Weights of a small GPT-style language model, trained from scratch on English Wikipedia.
Size: 11 layers, width 512, 8 heads of 64 (1 for keys and values), 33.8M parameters.
Architecture: rotary positions, attention and MLP in parallel.
Training: 800M tokens, 6100 steps.
MLP neurons of a small language model. Each row is named by its layer, matrix (up: input weights) and neuron, and shows model dimensions 64-319. Each number is 500 + 25 x the weight over its row's rms, rounded and kept within 0 to 999. Numbers have three digits each.
After each neuron's rows, "fires in" lists the words (lower case) most often at its 100 highest values on Wikipedia text that the model never trained on.

L6.up1877:523522511489531509512476469517508533514480496502499472499509482493509523478502517491519513480476464497495492519522515515491509479487492491501476523493460507516535503467505484540492522488511526506542474459495515542476546510507490496494524488552480475474460531459507526521477492547516515475470485524540503485455524509452452499484457525530515522508463497521495518465497553510513477488475495487520511498511544487519487541518530466500493524510511491506482523480482541501485521501513476511434587510513513501562493477488506539465517483503540545468535502480495500515490523489476527497507500465501514563507501439473493541511517497523509498507521498517506505488467494475543498454481460451516533483532470479505493517511500506476483495528456434518505508502485474483472508494478482
fires in: "of", "in", "licinius"

L3.up822:470501515532488494504522490495473527492531493512498530486531499510514487482519523514490481459492485457510480475487488481467506480510453526531497496522510512507527502467469512481468521474496513522484500477462496525528486499507498465545464526482465496512485539486477530524494503481515434442441521503515533525478550460517502562493513503527493530492589492518491502474481513532494462518506519488537458498527506505517472544553495450507475510507553504514523470503522477515493474523507508473510536522487533498492470462528482500517516493505498488571507512515508518503510503515502497483509524518479492472517469519491478493531463505529531449532478496492516552494489490501524475492533532528496528509567479494528502537467475493490507494516521492479484520467502499475525499473511508
fires in: "to", "from", "with", "of", "by"

L3.up846:464481466499516560479474548498523505501507516507531473529512531488482481502521515471531479442505473491499486486481493503501507535456499475491460478531487522452517485497508496507510468497503495488518456544482504477525483461461512470537463506519505522516491528496514486469463492480520493508480507519481475504452580483516501518459501474511487500492493483556483513522521562514475526520503494497470515511501523526496497521483508520494531489514473436501514499452526490529489552517491488471465505516477488535533478552511506491574468511453456484511481484544518497525531518475532475482503519537515519557506501500539493524501480495528493536483518482493472526476516506481514516473529536514479484506494496534503485477449510473510473505474553510483498516450532493524490585524508494
fires in: "record", "data", "family", "records", "evidence", "casualties"

L6.up2040:468493494486493560484494531490526522488461501495465517518489470532511516472478548516466486513501484475517492529491489487497478496498506469501518468499523555496465520506492505527476474503486447481492502505481508485477469487482509490442475481503442482508500500486547523498502476488519471517483490487514476482482522488531472518507472484503500476468543540488532574471491546499479481510478498496499460552492501478461465513497458495485493476522508482469470512497464527493476516493491538486474502503459497477558573504532512552476536502473499520550459481519533536481519514442494480516504515505506494509510520544469462521494442531491499514517511489529497547514484527513545469495538515510527498505516466518492502494518480485460492490507524434497503530449491449463507518447456520
fires in: "for", "a", "different", "who", "various", "which"

L6.up772:505463494472491527492489517526512495478494482512510522492499508510529548499498496502465507488541514495502451482503476497486489507501487489473556497495481498488528498447475455500496494544519479512502504527478504492472504495436524515529499494460508522511520500546476522506495541494507462480519515501469473488487484467503475475556450526481442519510545517520536476482481464498543451494488504509495499470495497457482472515519482502511505494533495497501514482484487528516491489504506514535481461496507527438566500529516510550519486457488531496528495533526533451513482496495494507522524464452497510507507502463533466488486476514510492486485512510504499512496511478503527467473435509515490519521512476473523513497476514503517479462533503486473499515499524507461521509487494473
fires in: "of"

L3.up958:560514486493482491532505512536539486438493520529524541523496545496517505445510526449511489516552508471491436510480467533473480533489489461481456496485479531482514490488460500499526466581535472504442496557483534538541502549511511493522493488469517549470508557515485528496495510494488492504509505461486472495454480490484508484502545520492459492448502442507501509474500515462488503509515541503453508493514537471502502504512499491471422514504469537515485518531480496464490497511460488506496516494519473516519492504505489504497506484496489453506479496502453476477494510487500494537493525563499487468490499514488522485471493540494508493541483506516503528552561445516494462467478494506488506456460492509468492479503467520506456494490501468518505556490499536507497495526473502
fires in: "and", "it", "but"

L3.up1746:519454492473499506512462532463470497448492520512523564499564517498507487507500482469491478491503516498476474467492453440530470476501509477507509489533500541506504492471497522496466488509495520492507453489487535526521485517492557495502509505509463513532533479492509538485459498467497500545523483473509524527537533457482492477492517536527494524500547558497509486514525507516536443476511507521465507463527487499462521503504479496481523494528497520534496451513506466526533515492510517514499485483522530451544465505473516460527481483484535542508486507531534487509517527460543519535490558483478531502508476524551488521514468479493500488505492489499475536485469519524471498486466531491527492489482522506501472514489489479509491478536516447507506496476486510481490507496472537
fires in: "after", "following", "during"

L6.up932:473503506510525536487480514505556499492528474535519497519469492487498483501483521469505534504513542485505477426481492486437475570474550507516532519505468529540528504483495569490513493532506451562490506463462516516540477502494490535471498461463492501569465512477534496533525480478521509504455514540482535558502516522493515485477499500461493490505491472555453507491468496471485460569476464507497512467432542482527490514487522519500491515520485547455504486514487484490480492502507509539462508544467450478528512492524482487510498514501529483479502472491497487518510551523473466537471541508521453518491520488491531457462539533492546539524497484526517510475526490447491500538480475487468481476518489522525538524533526492509467480489509501508509503477507512479501505453478521
fires in: "i", "more", "less", "well", "not", "gov"

L3.up755:531510500510477492497528488486494515474498494501521491494517531530492517543517516494489494436489518437479466488498529445508508474480504499452537499487493478463548513479479541512506466510491520495551454484515520510491478487484509512503505510464500508525476491518475454551509456475536486467511524513503486513503486503492477504491554473506481501469524508516507475505509557539517505521488470523513479518522540472478489494472505516511505512546529486509513499499481492532487513515482504482439523564503524483508504540454481494493498511544542537533436501503477503483520468465500524485489530472521499493552437513493475499512490478497482532518508488489490523522520517552531495522495484531525520525537476463503477480499519468463489500480514506516532457507552504497503496478498533
fires in: "of", "cast", "to", "captain", "details"

L6.up2018:478492480515527486493465515499520504561464502515491539543489509484507497510457490482492482494498466480460497532504468512447488514520518485521449490492525475497489448485470468514473532489518488526526515541508535480470501518530505510504533462503527549501485482485548481542506527479498542489498499464496505471499520505482516501496503506526523505493528497530506505485483454439504472548525499495502462460545463459481496514517495509441508508463508470512514497528490512553486461473507506506502498534487452495482507495505508471495572467481479489495502513525573490482462494497463497487552515460499507462484535460523525492482533542491532490518491489481507511531521525522526483523492504529467547494536506468473491510533498473507499482486538495467483529512545474512578536525519489
fires in: "is", "was", "guernsey", "are", "were"

L3.up47:463485431479533521489496470501494484487488508493514509508473428503514484533441540517521477450509484474481465476499475523503498479499475477510550511507483488545515513500506542475517452524487467523431563510502471504477513549478499554536517485452489534506509509523498490504536476509524488495502509505440500487530488458484493451478525488505477556490468470539475474533516528484474492511516513492450483515509515518493508501512492492514514526535473500485493494492522527505524543531462543498463495519476486529535519506530473533485541515464499506514494523516504508459479473497456540515471490462484533500546498504492469506460506492490470503505529477510489470529501554526510488524471514503506501471483488518479468518492517542469512507519457520467518523514528558476456526526489501
fires in: "first", "most", "largest", "only"

L3.up1497:486470520518532491503527514460541504512499505502569509518495501508523512524489477499454489498492498507459504496507534495528492518465532522516509486432489524450493469504505502512500530519518491476501470510484527522518520509483499551485504472471486515486518481472562526499529480497517494494500508518470473516450448487457548527559540546514496465467518518488473536489464458504502495493511490496464554449507515520518488469518473488453485494530492496539530476513493510489520475544487457601482505485478512523528520509495529470480517483468533492492451500459490476517524492490517524506490507536520522497544510511516460506472489533545551516494467467524539484507529484487549546479494545490540524473479515512479513527483495496568442497492478515537456479472513520471510532499474552
fires in: "by", "out", "as", "in"

L6.up1358:517517510502492492500460506526483492482506541520477502520516494529516545453493501502487489512453528512457511502489534464465534505522549491509490445516462517470530495442496530491448538458551484485456474518497509525500522496549502519517506431472522519492508487482505545495483500494480478513487506494502511512472477518500502440488494508484495542501504544554484508497487455511468506582511519496506485497539504472475484476510495464483504489513538474493491506496515498490468510475507474529521456510483521488516497520476470513531548508497566472467491478498525524496505527495519502496475509553504518483511480505528482523521461523508502479509513516471486494525466511529462505499473476465497476511451503496460507521508466518520488490539462425526511502514491484449496530516474482
fires in: "as", "or", "and", "a", "from"

L6.up1970:495492487504582508503518527494468517461504495482527482517493465485543491532519542564531475468527469494472477509501500475482536472464499508516520470464517539505502507497500512486533507476501483505491468448503528553529481455456498542500501505474501508527501501436521510487487504489553480544489456505492515525492508515499493487464510504490484498471497480563462504520525527541489489544492522547541500540457520470497514458497495513510509467495439489475478495516547514518477523528508433490484488464490534492493521463516505546504504481522521506537461527461501474467521483486548501483498486496507510500486487514496469506502458478518503483493469499505500483494493517525506510473493504527502533540512516511515489531498505509514506509454449453532531532452484529476483476509538500
fires in: "an", "as", "to"

L6.up979:471505482561477516503480523524503518499510509470508516524502505532523488466514537442519521521488511509459485510499424497511475513524530495558495507510514502462488518460534510501458487499561491540492515523476512490492482488525496508512480472477477549490503468497500553480493520500513507482513490477481487475482461516506535501469433503530465499464528499470459496516488479572477496508481478481515519548504500467502471527513493481506498537484456524499490516508486486502474508488482543480513505506508505532541524490520493529536451583481532503500511492511518475446454505491514500489522515492483507546481506499510484480555498500579517530572484496494424512511471500495520494520508509488494534477453503518503504458536519459459485507500508479501479551523491518513553493459451499
fires in: "a", "shade", "gold"

L6.up407:528494501474509507475507535477503520458484509503534501474496487514472499529478465520471520482518539450503512507504501473501501482501519461462524503527456483452478512484456521504519489525521522498498480496499531503516479543466467493546472495484471521517508535530539503507529466453523536450499509519496477466497501460495485484480547493483431511486505508490515455487478576504504471465506497512523495488550505467503491504511497468488556495494486528539528477488507494508516542490468505499499496482525551478524483496500521523494462510466465538559491514484489472489467488492496469547518488509516527469502485514535443506567490512504496545500505479458492485530498549552520508515490508519522500523478485489491453500486500509494484483553519449524519463517453444504496521459483495
fires in: "of", "on", "by"

L6.up597:495505474500524482502537494492491547465480503477483500511463499494519516527451535503495525499515491521470472489469509501481501479449525477479499491534513509478495511496533491539526428506527468494473481503492534531502497547488534544525477490506484484496520514536523498540491511473501522511508502476486517472523465502513493452495508500494480528464477498532489500478464484520533501515479482531509511475492461494517491504497443504535534494461479485480538478497489488513488480516469494499495490505569525483502531484533498512529522530534525473515516531518530475477484493451524478545575532515497529500494487500532529519496464523530550508512515482519478490504525505505491472480483435556483517513526508540455497478466470497448494504526488479522503485472486486490485476473430516
fires in: "to"

L3.up1125:543493503470489500477482523443553473490490506520534522501494492481497501535496486481509484494532504492541475466498466455533504529485546422507515479493490540520494477515468503514486485515500495498499483521489500542480514514492532469508516469506541503468528521501508508508509527507511478490485507483459489454505516495501489493483487514497478536470498484490486451466479497488458534469527534563493507502486551472477495511500496534506531488550462492491514518499529466491564482486471483502490431511498445549513462489527506470479517477482494469499435495477484461449506499428489504475497548472504531502527497522520458548497463501485471496533508524452512500497516487495531502514462479534499524477516516544483478512511542528540479491504497499488462524529461554475506510533494464
fires in: "first", "most", "only", "highest", "opening", "last"

L3.up199:485516485520536492480530459518481532513464490518472498504498517535504499484507498509519472500555462496553511499487513474483519500454475473537484491483516476499486553527509458521452527518537517509512500533478524540492496496519507499518483517521478504487503486533456523543511495469475518481505510538477483481501480517495507554495521527491486506507511456560465481443515507513554503478469518501469515495521485511519448494526547548482511477508477523491543509451504480482493513571530504482510480512513516460497491520543495524507492465470486514493503480478478490514463478511522510508549517507500489480558492499538487499496530499496514528545540494482497556544518540528542479457543476517482499440520468470474526514485502516438525539525485514506494492494525467530519505487466515
fires in: "of", "to", "for", "other", "university", "enrolled"

L6.up955:465463500548489480518537510496523518516530505494520513507543539512510492498503481532459460487491522546535483494513506455491481529518508491478497463501552504514524495537480523485540494501517471554542472504493511524492475504483491495506493494495547486492498542471522523474449563499467548505537475490494464459493520508505488530448456513461486548484521461466493531515482499501487537504525489530512503511494526477482489502461514501503515495506500513455515481487483485519439500537496497521494496507542451456483481458490499483498442501552521522522491481510482511512516505485496489516525479502478471484471476541464475554493484524498523487510503485510521523494497511516527507520531514485516518485519530502516515481491520496511469491498476517526498510478509555482506516485544548
fires in: "all", "allaire", "best"

L3.up413:500501488503474507502542503503536527540495504473515470539488515489525518483508496470508501497491515555507503524485521526506488526438520498501520477491527495488524528495487503573464473515517520512549531496516515490480482464517538525517496476492511489514492512535476507524540548497503530456493477414481536511495478435514495478485510444478444536489489465472469450483488534517490520515553462520492506494523506525485495531475515501514505510520492546425487476526490482528499501549486504491519480493492472499521504532534517480458449532480499502498469447494490534539487524509511519548510505534518495472479515538510493474503560494513522485525504520485490500532520475519534493455492519509517509456491455503482499543461508498529471489502549525494463465453487532508495565558464505
fires in: "of", "have", "number", "total"

L3.up811:497483490485521497521505492483540537516502515490507499514500496471568496469478534475507517539471546498501503538497494466521541530482541496526470515506501591512509515433498496515511479541523505490459506520490545556540517464514520487493479451483506512460452522471502499526491501407494495481466448474515508505457497516477499516515511502484491525505521498532472519481469515480498529494545481500493507506517504442532506486486490521541483509500520492526492525496497490551541476557512486476472533506535499520537460487500482576538540531468451484479463515527499498522534498467478488527498531485479542501503529531469553464506541500551478486506512509492470494470505519530557485518505515518478518515540479482462487480497513480490527501497511431542467490490506489485494487516489490
fires in: "of", "brześć", "rokkor", "wing", "walls", "dōrō"

L6.up10:522537449499518503528506490460511495503498521495552522507460467529516540469528464495464526521513519457520484514526488491490505473507515511439516495480484500545506543508495537516458520501469500492493481544514541540516481524540514475476525479491449464469543514512480491465482446513493502464488521461473498518539519501529503493485475497521502519521556496533482449477489479493525519510464507482495536492490540510492485496479510493520505459519472485480515492499519517530470511512428466499499471488496460476521477511492488520509480475477513495520487500503518521482517480472484477476507521491488521513482468483508540513468496509491467496528500484484502487518507558501512485496534477513502495550477502481514437480446483517493498472517478474455477521530490471517516469496525488
fires in: "on", "16", "of", "6", "killed"

L3.up684:436475496480486499527483499508537508434485491500522507527480517443454472518512467516501491477515502480455473490519495510494489505485484493470529493545451454516493524499506519507508471521500535512469503503512521513501507526511493518483539488455474509496515557508492490524539527478511459500500495488448513500472516486493504537489514479524499468497476542512509519497498518538517441513489458473464489523489529533458560487486474493541508497503492499560535501502502536541478484503484497504497492535467532494553515482522488493521533513531491517474492497534517470456506474478493488517537505444506509501502481463474504479522509511497498494490520425475532556466476536474493524538490482517490483480472521489512467498520499494493504537523532465497492521474501444478494511488546495
fires in: "of", "this", "america", "one", "war"

L3.up597:498489488488495531498488499513493525481503524500514504528465514489469509504501493533505514528545522470484503458502514533525532523540503476498504497500506525538527492478499494472511484456466494538532494512507526548486507556477508484497535499464542534450546498508529457489456502449514465515455459476446470470531500474522506517453525441518503485450512481474532489520493511451500506526542472524515492534513525471459518531467489502528505481483509517488469506487527490504534497473453522541501507534484465460493481520528506506534479489508537493514438482523498469467540549485508503504494467501524483520491499477513446509469475478516501512510499510499513510501521526516500506469481482559520481451499522508501520497511506500527489491489501495490514560525571524482532511473460527
fires in: "it", "fukunaga", "history", "information", "ix", "fraunhofer"

L6.up958:480529490504507540538494487476495512512511524480470501494452509513537528435532497489489502484529496467481492477517529500486470497461508481493464496471493512497498493449448527474465459484485545527451532516468499500498447509484511466532472504505475480480512475528563483579522502499484518510500446452476529491532488508546521494455527512500453497487495454480505508505515510510492504492500455516500486528479513457525461486491537494520526516485494498535511474474522456489525491523529489462469466482505524510492510451488491542487505509512513518521450492487483510488511523481497491513525488537541519500503510455514509479514503518512539557528482504518470520495485500503517463489510493530462510517487501456512499532482507506502466509497481434505506494462513517484491526576489499
fires in: "of", "first", "as", "have", "taekwondo", "to"

L6.up1850:458442525532484496525456461537485526470521547501493494484513417529484532493513516516492497512493474478480458501450534468481502528515532546534510465463502550523500470479508517456511507488464501507469520514497523534474470540477522484455516476498492481482539469477511523508529456519502530481490490526544495493547496491512511484497464476480496540516537466506522492544487466503516486527505499474527496575516492480493526474505476521496533516521495463537481494488508540510495554494466505461470440501531509471478518486540519508525503464488471513536515497473541508461497498487503480489538535507493501502506476546517540452498526498531464494523504542462518510486514503473522498472515486505504513518495537497559501494497471516525509490489511531461496502515465473489517472592510490
fires in: "on", "böker"

L3.up1257:491509472499500544504498545511543499530464535515509574511496541470475541474502533490493494448517505493461499490533480520541486487513466535463488504478446520459508497514480493486490511492550516529494499551460489539514472526485536500514513471463504518485485499503541467535517486527517490477510491527474537460502500482508437491512478452530483527473476469501443482462480497476454487521520502480530476490534563447495493494480511481504546559533446491491505487529484479527523526519493497483484475480527473487576516489491470473486466501469523516474474474516499532478495501519504532523487500485491493533514504502483530499497504540490458519517508510516519501533510469483519493511494472488464538529454442514516463529469539493533472509500461477538509513492513514469494518504514472
fires in: "a", "the", "first", "part", "one", "of"

L3.up1333:504534493531523506521516521505542515511501544485498470545495469469515518541512460533465479504475527490510512524471508494492502503508514516471477474505520493505495507491455498488508490544441527485515526473519486513474527513446488505460469515491499485535482535518507512514493530521530515497526443502501530515507486495523513510461531529510484538470441509474465462482471504501520487505498472485523477534486515522467530486472541589444506456487509447527552506541507457534496547528511516529527509514526491505491504499486475455522439523479540501491444496548535489491528497516489474532551529499509517509507489475517512493527474513476505501498507519448536532512507512504500483485493489529541482495515523486504474517465487501480491502514477542487506563525497500503477521504521516
fires in: "most", "general", "special", "student"

L6.up1299:519537468531502507476554536505558498477510487489488542510483490503521497502475473506471501513527510512523492498501458482508517536488465537513450487492542522512499482474482509522518449503481518505477510488481526455470510491500525509531489454491465487502493551492523531533514504484485555486517519492490492513497541527471490459496515489494478470432488460509535496539501495487453492532489467501506450467473510484502463522490491504529465517476498463488506503517502518492488494505521471484499466497533513474500553473517485544464533533501526496511498504485465499521503516497540483571495515499503496497496529522485499490531489455511476485518536488503484492535509495463535458526471494491525551542508498540421495491508472484448470501519515494474479471508485496492510505528497534
fires in: "a", "was", "goes"

L3.up1611:557468458485513498497490480514468511508498529504470503489502496483476543459501488510425493491506514446502498510565487461455477481495490479491554503494475496533527511475491501495499467516481482517505484468501499526464508505468542508510487503455476536529492487539552459530499470497515479510461522481506510511512532478514471479493529503476494501482496509513520473500496469486504509528531495549488497483490524468504526477523513492508537493543488491458516496514476463502504499520564505520488500524508554462535487494495525456532466494509530513527456501468499536532516503491498472538496476529499506494485454509529501503531494489504486516490516495464529494512512469510503475530476521516511491500526539514484495502477521480495488524464538478548518473494494512476467526482459558
fires in: "after", "record", "during", "inducted"

L6.up1345:503466506497517503511527503516510496472468512534525490526525479501534519501510482473436474467528477505471502515526467464474520528525504536485505432487509496466527532460519469504495484492477420524511513485501509505470472512489484534468531468449498498484527522476523463510521503512490492535498488504481540457518518483473526471504567470512492495534494505540463520455491473539512462532435514487521511527508495525505497525533476505450515508500545492510489469515533478498438462502499459526513509541483519480495484454473545503479468504460483469554491526513493492525521461496540490464509501531476497494498439495522451516490509493510462499499496461485511520528531502491547502489511498484525464515484525489458512564506499494502527466492513472500502546501522540505515496463495486
fires in: "in", "over", "out", "up"

L6.up1662:458534521484458497515486553512521525479467490510526491509479534512542472506474466521493525488499461534504479501476504533531512464479539460519476476464515515510478467518503465487504485517495525510493506502490584533465479466542535526486517470472496518493483483501484496483523519514502499495489489504537490504494479460485489464452529471537487498534496499465502532467515510474478514530494528521499513514480463548517468476468497527534520496480510509527500499495509513491515539515516515541484547523498471455483464530479502510495457486493517540453471515544510507503529502496499528521512503543512505533493494415466473522492486543488505487501508514510524520491571530520525557510514520516547527571497498546487504499487441524470468495480504510498468498486535524500453490514501488
fires in: "all", "allaire", "some", "one", "school", "allmusic"

L6.up561:486489503520452539525469524465501545499532536454549471514521480511537521524476496477475441525532512466439510505489504454483499503494516508464517481492483474473485532523504503485535482501530506519487425537493562514512447515445524448507520509511482497469524480485538520508476512480498502531485483482480485510532517470493482459480481486453469471480513503488531521484524498493497481510506501495498463493496506523476483483526512509477477507483522482491533470504487510526489541513481497562471506508503541507524517488494522487488512495508547499529480506475465472534510501480514481497507514535507524461506445565518504538471490475500514520528481480491471507472521496492493489511485493458499525478469502533510466477517512472557470517500492500511555512522482531475521509499450480
fires in: "for", "of", "under", "over", "after"

L6.up1863:489517508512507467482528517519520508527555505528474532485518513511534541500507499534450502531477537539488479548479504495483509539490521476499491458475462527570508487496512527507507495495545505449483467502497522449491483513509493521506478482466493503527533470508517468509526501517502544513470450477486518506459501497512487528492505496468480465481507480484515496458510513517525518537489467498523425481469524470526516546506518500530479500517518466488495526501482470556482504512461476442440501495505466495519470490505509528541465483491525472495518492498499512492490530501539487526538510517551466535500491461497496489467455505495461492462518490502501489496528500468493482491467514522511477475463529532489477519511492504499472491511476515478510485483487496510516494497519499
fires in: "part", "well", "more", "much", "less"

L6.up964:479446447487489502523511465499500505481456511527462515532515515535523539487467516498491497485506505474541516521476520493506524513517516482523556456482479535468511516482554529480493520488500505525509517512505500492457469482501506538524485479478477475474511475505561555553513494469536458535470481517454538501451506466539466509493506498461491490494481502489514463511504548473509523537520453568495554515544524504506500523500488526541498474505478482482512500516454513515513453482502484534461512538457482527516546488494462514471541505478516477522501489470521477438537476531494497497508493504485524459479485534502483512492491542496496490501510519474476553518478500517546468515487458500524521479515449495498501488522531477497489484496525436537443468516569521515480507499471515
fires in: "an", "is", "of", "guernsey"

L3.up799:504503456505522503490463521490511508502463525519545510553529499459488512491469445484486467477468490511495476495509538502514474505475546459509464519525503544548491492505455489487510501495544504509478515553473530494506463525526515492502526516476479509498504499486560491481517481505484523469495520517499474550475516479473516486486516496513509555496481521494466472494543490473520502494508488524504505456514513507482487463500490504507496518490506494483546491469526478508484491492492481498488461504485479486540482524534486501513511479511561531516463494483518516476472510477499563484513509502476517511530499493490545496505509507524507485469485486482496488487494488493478476507481511546481462487477537531500482496462489487534458489537507481508475525500496548465467531548498531
fires in: "of", "two", "and", "well", "one"

L3.up106:512504473478504494509557456508504505506495500499523496490488487508485498471472509559468500529541515507453489448472498462497498513536507514554547520510501484490511523468470486498480431536516533554510509496476525471502496499511477475502516515483493500476494476517491497496516551477520461461482508491484532500491513457512470482483502490498466510483518503450508543510516515538468530518522499503517478486493524486520490496507521483505467481480489538483531516476483482510486502511469485487512504531485468469510525520532467522480520482511506496505484456504500492557491503528552545515530524561541496488531519514488476490472512502532500495517542498496460524529510483492505440448490522499504465434503494491472523463518445505523491497489479507503465453448529494508517516540451511
fires in: "had", "has", "have", "housed"

L6.up1197:458499506482514535506552475456520519501502509485483509524522529524535519495472509491523515530522458550537499462516485463463521555503449477545495503465529532477489507507451521538434505527502551446484490482478499483497482490490471522515494503510526497512505505511476540507518506494478494506482485521494477534455520491515496495476497511532511498489502442522468518499501505466519540512484518518540524522521463499515478510520491485476494507505450524506471507494515512494508502483507486530483472523509500451491502478560482468515556524492496529479479498562466485526461481462494522504522548492508480508527495496488468468519505556543540447472519491499505475502513494528499441441509457495528497514515531498501507523492472491465471482509524495505441474522491522472487506502524488
fires in: "first", "top", "only", "all", "with"

L3.up61:470483504511516551497504550525500472511462521477533536499497502461506520459481480510511509506556492474468461459501464477510470502448494519524488484499515572512498421477454525483446476491496506503464510490495457477488536487515522497537472501511515489503538537501531538515520464479492511480547471485520492497491495487477501507515477475491480496443513527450485539467503509465506490526528474533483490504503533484493491522491502510502505487536445472446537512519488472498548545519487523529482498478512479472558513543496503479500530499486525494507456480503500514499447519460524491546553506511495522492509486532524482501487480541559481492519552481466533506546485498519540515494490500497518500503494545499533494501481489518524465464507483490512506479521526546500537463509497505
fires in: "its", "their", "s", "heat"

L6.up884:487472505489536504566475492491525524507483563529488560508446472457519567465498521519488520456479549509489507497494508520477509482503511547555535485473501476487477518483504543487462506513500503498500511484485523512499467524546517490466455477485462526521502505492504546504516503461493477487472482523495527493489494504493477525497504502515494500479499510518505548505506476451517444517505483553536494502463492486524490515486505501516493480477473506513489465468502532507491521510458493495529475495481537468489514484540505507524497480485535548527457509503511536483510498514486484531490511533484508498507506503495416509483504523521505503494498492494491494501471513489534470510505444498526512501509517477528505491501504483499457499529499480517475524460502492524514537516485529
fires in: "as", "the", "a", "other", "any", "of"

L6.up1207:470516510497510507498541493509543525502503537508517478487527480512519485538484496539531457468502493471511493493475484497514521499455526469520492509481505520459502501477492491494507523542504515505480468506491508509484499538486535549502492483478470488487494493535526529487511502467467474456497538489483553477454457488508494463470505520519484555462484504488511532466482531501505417481461448509478504497521520448461450496469502489462536523484479468512510462500488437502537524494482488517490494515528566489490490515497482518541503459488524492512467491508482474519506518507484480505516554510479525470535499540474459526505468526531510449499484486453573509558496470503530520475474482511501480509491505470512501497491457448530493508489520424549442492497467486463491516519494516
fires in: "by", "from", "with", "to", "into", "through"

L3.up580:486484471501462496490494513488510512486496540506507514542499554537471532506483533512481476528511521518485519503501487510539542499523512467514510489503498500476497489504532535502491493514485507516505482477436495535523482474503521537530498507488471473516505497494474507482490512503489514518494490503451554490501475446482495439508560496507482506512477467475506492485496506516472478493514464492516496489483548471490498550494544464454539498572511488495494515476503515469514520525545469479480505533519498478503461544519493468536469543512539568525474489460487509538474501494518488476521561532518538481519479477492457478503480487485506452510498502508488518458541533550493504458479482529522519477513511457477452506503487490496477513524508475491525496453527502484493520537512511
fires in: "as", "released", "have", "had", "of", "release"

L3.up1258:513521497579508466538499532500500574531459545528535530467495477503484513524520483494536532461502497486522497537506512533488511457478488520492518517483457521442491550474476491486493519502516471512474502503519542543525484510482518524472486469487458492527487512511451516514543507467541496487483476514522554488485489486516498475512522487518506500489508491486460464495487495539509484518481440484534524497493499510481473495511478466504475518504481469529510553546505482488529539523465490513483534518543490493465484486472514524505476501525452555552506499515481510504486495498527493495506509451504514497532449516501470512523468530518495513517517474482464513514524521509507464549450458523500446504503488456480480517488468480482488480504489477493492507529512479494484471499517502
fires in: "on", "of", "to", "from"

L6.up1093:479514518501521524576522482483517528529485568520543514512477441561527517463495520527440524504464522532493490485492493448451538485469484495479514501507529497501473519502499505472475464507519485520489478514519528517537484511511516462557500473463460505533522512469491534524502496477486473481524507473509479519491520451530460477485473502515480555448477496511475502516501506484531479580491503541507489482524532492540493481509501506467502496545491518475490486491498519545487505539484462529454518526444514482487501491501461485502508485501468523539466509486509537488493498500556507481477525528499499494549468528534458530491503498508481474497495495505473511522495511524531487519516525499528502491526484488501493489500540542475465499517493462548489496475489497503515499531512517
fires in: "of", "with", "and", "among", "to", "for"

L6.up1940:477491494526501560503511489510509524518496514510498457500474486532531491500504502530483523494496433508522509505479481510494504501516468507500495503490544531473505514494503523483432456540478462527500476504506479516488483499448458557497496534502492518531495472507451530518533517491483498489535525512505527518515487489551462508509501518486502543507503494512476493492457536459508531507465481535520476485502518476465466508469512490438501495527463530497466481478513482506503539526536480524461474480512524493520508480508522506500519506441474502495500521507507506518505488497516470516554498512444509508559463501553482473542504520572492488529531495475459498500516469543509493464470489481494514515503476502523498481488505485480501522541543462498475552510490519453495524471495520
fires in: "from", "to", "and"

L6.up1741:514460500530524511513504478500513549515476492482519486501449482512542473464519512489473442517520522484523488541521516523508563501490490466473482501517496499481489513502466481522495468532534513468534503497526583494477508501514535502481463523455494517535505541496474502524457528457513461517519477519471485483532500473472501470521498507515503480519493513461478485482519498499509515507528480556499511507499515499512449470484531518449465537479481507492521487519539506496474530501507451545535460519497448479508521477501512505488512483499493548502466513480507501509518496509476469514521470532506500542543491508503504484473524511517525559503504510462478508501500495504503518454500473473521477509506487495499451498516523498487464495538508491501444520486470473511552516572460496
fires in: "as", "that"